Weights of a small GPT-style language model, trained from scratch on English Wikipedia.
Size: 14 layers, width 192, 6 heads of 32, vocabulary 1508.
Architecture: RMSNorm before and after each block, no biases in attention or MLP, tied embeddings, normalized queries and keys, capped logits.
MLP neurons of a small language model. Each row is named by its layer, matrix (down: output weights) and neuron, and shows model dimensions 0-191. Each number is 128 + 24 x the weight over its row's rms, rounded and kept within 0 to 255. Numbers have three digits each. A neuron's up and down rows have the sign that makes its largest values positive.
After each neuron's rows, "fires before" lists the tokens most often just after its 100 highest values on Wikipedia text that the model never trained on.

L11.down334:118128163123128128114119109109142100108083104133150142119132138108087159084032140104121117121157111123121127127145123122128131080160107167126141174140116136094121104102146116123133109162118110087115161134134146110119123100122128178162119113120105102145121129111151091180143125132149153169122129124128098124061150123155108126133142116138138134110141125123159085147141141152077079110119078118147140126160123120111179126134133206136117107115112100111112147158106108114111128130086165104101120113130090134115122097136126125139084080123182124121109170114115149101116133156135142136
fires before: " |", "19"

L9.down506:111142125174110123144154142127169094130131117129127137112132130135135107153106097156148130159100193140146149133143153152088118096135111092099115135138151143128112118097167140135130122102128129141090136140116183108115098135099155124170145116112143102130149140102121098149080132151113146136126128142138146144096135145122135113115175142106085155143205135150137136149095163142154111136124143152165123152176108125096087188165116181143138130132180120121086127159145135171164124114120129087095100093103111174125100116124125171173125153118138104137076137119122139116119142125114095122
fires before: "ch", "ed", "er", "ial", "s)", "ing"

L10.down357:099152123140117171150127136118181148132114136133132153117173082106099156160082129140132119132122147109122141130119019123116121131148092105149109158159105123107143131109153120118128113156129145133096132111077123132121173131130148139133130118129126175124119157132176111171111136107136119143095117086109132112123115126118124103185165161141139106149088104131167102106111134107141096125113108175116144170138092177154128136162123123075139104150104117105137151092104152137090159158116114141142147098139115082098142138131122123148150167161132127126159138153107149134141154100154108121
fires before: "–0", "–1", "–2", "–", " season"

L11.down127:140139146116132102122103136127157118095115148099101171143163074134073111090141110142118103102145137171166123112144156174067153105126128128115152107160148107149112124098123113147128093111109111117135130084152129127129148122130146116117123138070158121131123171206090128093078147164063132140116117147180113123117163118139120171103117135146151111129102124138096135155112120155118135144127161122157112140117140103120148164138140106145165116140135166101169126110140140149132148128183174133151134169117105145147157144154099103146108131135137158124134135104134109125152135078140110121
fires before: "k", "a", "om", "u", "z", "o"

L6.down193:085149107160112109149114124150119167118120138123066153108116144108114070134119083085158131099121130124163181135140135141104152128170114125103119111128131154196142125141094120098109122134128150155115127136144137123159130164123131143142185099124162097128130168089124128162087142125159174120155133113124118106134134102142130132163110138139146138124155155120089119159128149149104159153140111115116132145145110070115143125110135108163140102140160113115120135182131116123108159142183108159117111134108106132194131155050156133162141125118125137138129153150078130139138119150116107153
fires before: " |", "ed", "ion", "ing", "s"

L6.down128:136106087171135108151104123106118137142109145163138156174099155123140131181124112123122118122139156082133142128136162100141130095137086129121143139154135161130123120139128115106152085161155108102098147121107141102130163113086162133165126100109135136108138093118152092146138100071183106122142187144144135138174131158139179122171146157144120146083155139148124090094167130110124136157132148126099118111157122124131117174113128124127133094140115150126166120116174143105144140096165166102130144089100091098092134124147104149153138165181138128139093113150139117132138149106108151145
fires before: "–", "–1", "7", "2", "th"

L11.down103:141115077098093122151144126141123114135116106144137113134132147144105108182143107104137136124111131137127125106098106149106112125076137179126105091117166136139080109116149131155117148117169129105157107124096140118140125087105120147151137104124150159102102159137152137177159140102134173104131131108118093107116158110110154151123163049091110112152096135142093122163114136118129123113115125152147100155145099119102138152126172137114115129066112141145112087087147122156092150120126152099134120159126118145106085136110147125159087131165125102183132153143115115158076135103087158125
fires before: "ed", "es", "s)", ";", "ing", "20"

L11.down427:113088097155147120164113143167119131132117127140142087131156183146096130127138162157101154156152134085123130093126107108127113142120114125087148102165136140118106154140163129132130141098130092110108121135159074104116127146096123086136159148110142089153089118150110140135121154170165108127161132142122108102141123126144161154165121110119100137093184106121161120126103118134132143156132142177151106151140157094161110171116128099097119142090169102168100076149111139186127121111080141102117104123155104105117155140125137081166129116142117153104115103130098165120118155112147142111
fires before: "m", " |"

L3.down418:083123172113120151124101071131163149110137138167133118111146156148131116128166114135131136086130126168091120159145115117098134174099098072128103128123122105159141152114128101121115119151114145107122135117166139119124163149124101121205083108121164152117083149121095100124119075162102113108142164126133169119099155135140141196127125098151122102106132145124145119140127105109148133116109164161130159161133101129146150110119130118168144182077124134136161115171137139132134157117072139121153122126138132128115161135132132107137093126144136146157114130105135160118180136086136143095
fires before: "port", "p", "b", "m", "C", "ag"

L5.down65:114130138136124154153113102089152112134102148141136103097167124151103142116111141131140097080112130187143125067160154104117112130105165157123133127148157147113137144127109150123122147129120111097101116141099095117130143150128150091127140107104121142114152128091146168136131127151078180140099148170100093136126147149143119112129164121090154123128123122148111122107105147161112154173146107154119137169123111093120143163119137154111155133082098089073109124127162096115127151099084183107150092161102114109133163159126153113129081107105139131161141168163116145148143093166152137154
fires before: "u", "ub", "a", "ry", "ri", "os"

L6.down423:114078155130163106079168101149126162101118174132143150148139163126134141123146117121126097110134117105069128121091166087134140104128159110145164109107109124129081141136123103104099115132109125094120132177151151135145132115152109137092122178113116150113092148119116113119087166091145108141125144151141136106120173126137164124148079093122149133121111141140121102100096185115120111128134139125134122111155111122137141147127122179107077175122121119127148115102147135111116083136121154119119112127116104159048137127107129151113127128130154108142134094133124164102099143091203128104
fires before: " |", "%"

L9.down422:120117135122135150108083116118147118141132154145181145139102149153165166138097135128105131129125118135105080102150203148150123148124153106178146142153104142147122136168090103123121122103125146134171121158130128146143112100093123148142134132157123169158098122123092137090125154114149124143133112117109171140119092120112118140191096128115130121083065138156122122094115169127126128114160117140121114105136134095194149109144138143140180151123115134155135067127142101132106162108141103121138155135130083157155141110128153101152101139135138162151080133120132100136167175101099122141
fires before: " |"

L9.down511:150115129109107132108159151151110081129120116108157072109144118095093105171128161124100128091120142106149141132128140129128136169130133133160180082108127126130141116169112135091133118117150099116130127132090093133108123129107159146105133112126143101152110135132107085103104117129134135134074154139088138140173142151092158101156094091096113101096131160139095119104111151116160077088144105151111148166143135092140108113103124078141163140094124141088112148112143129141176101123154134131103125132115149145107123115088139123152133137084156117130126122119130087132124068110155105057
fires before: " |", "2", "0", "5"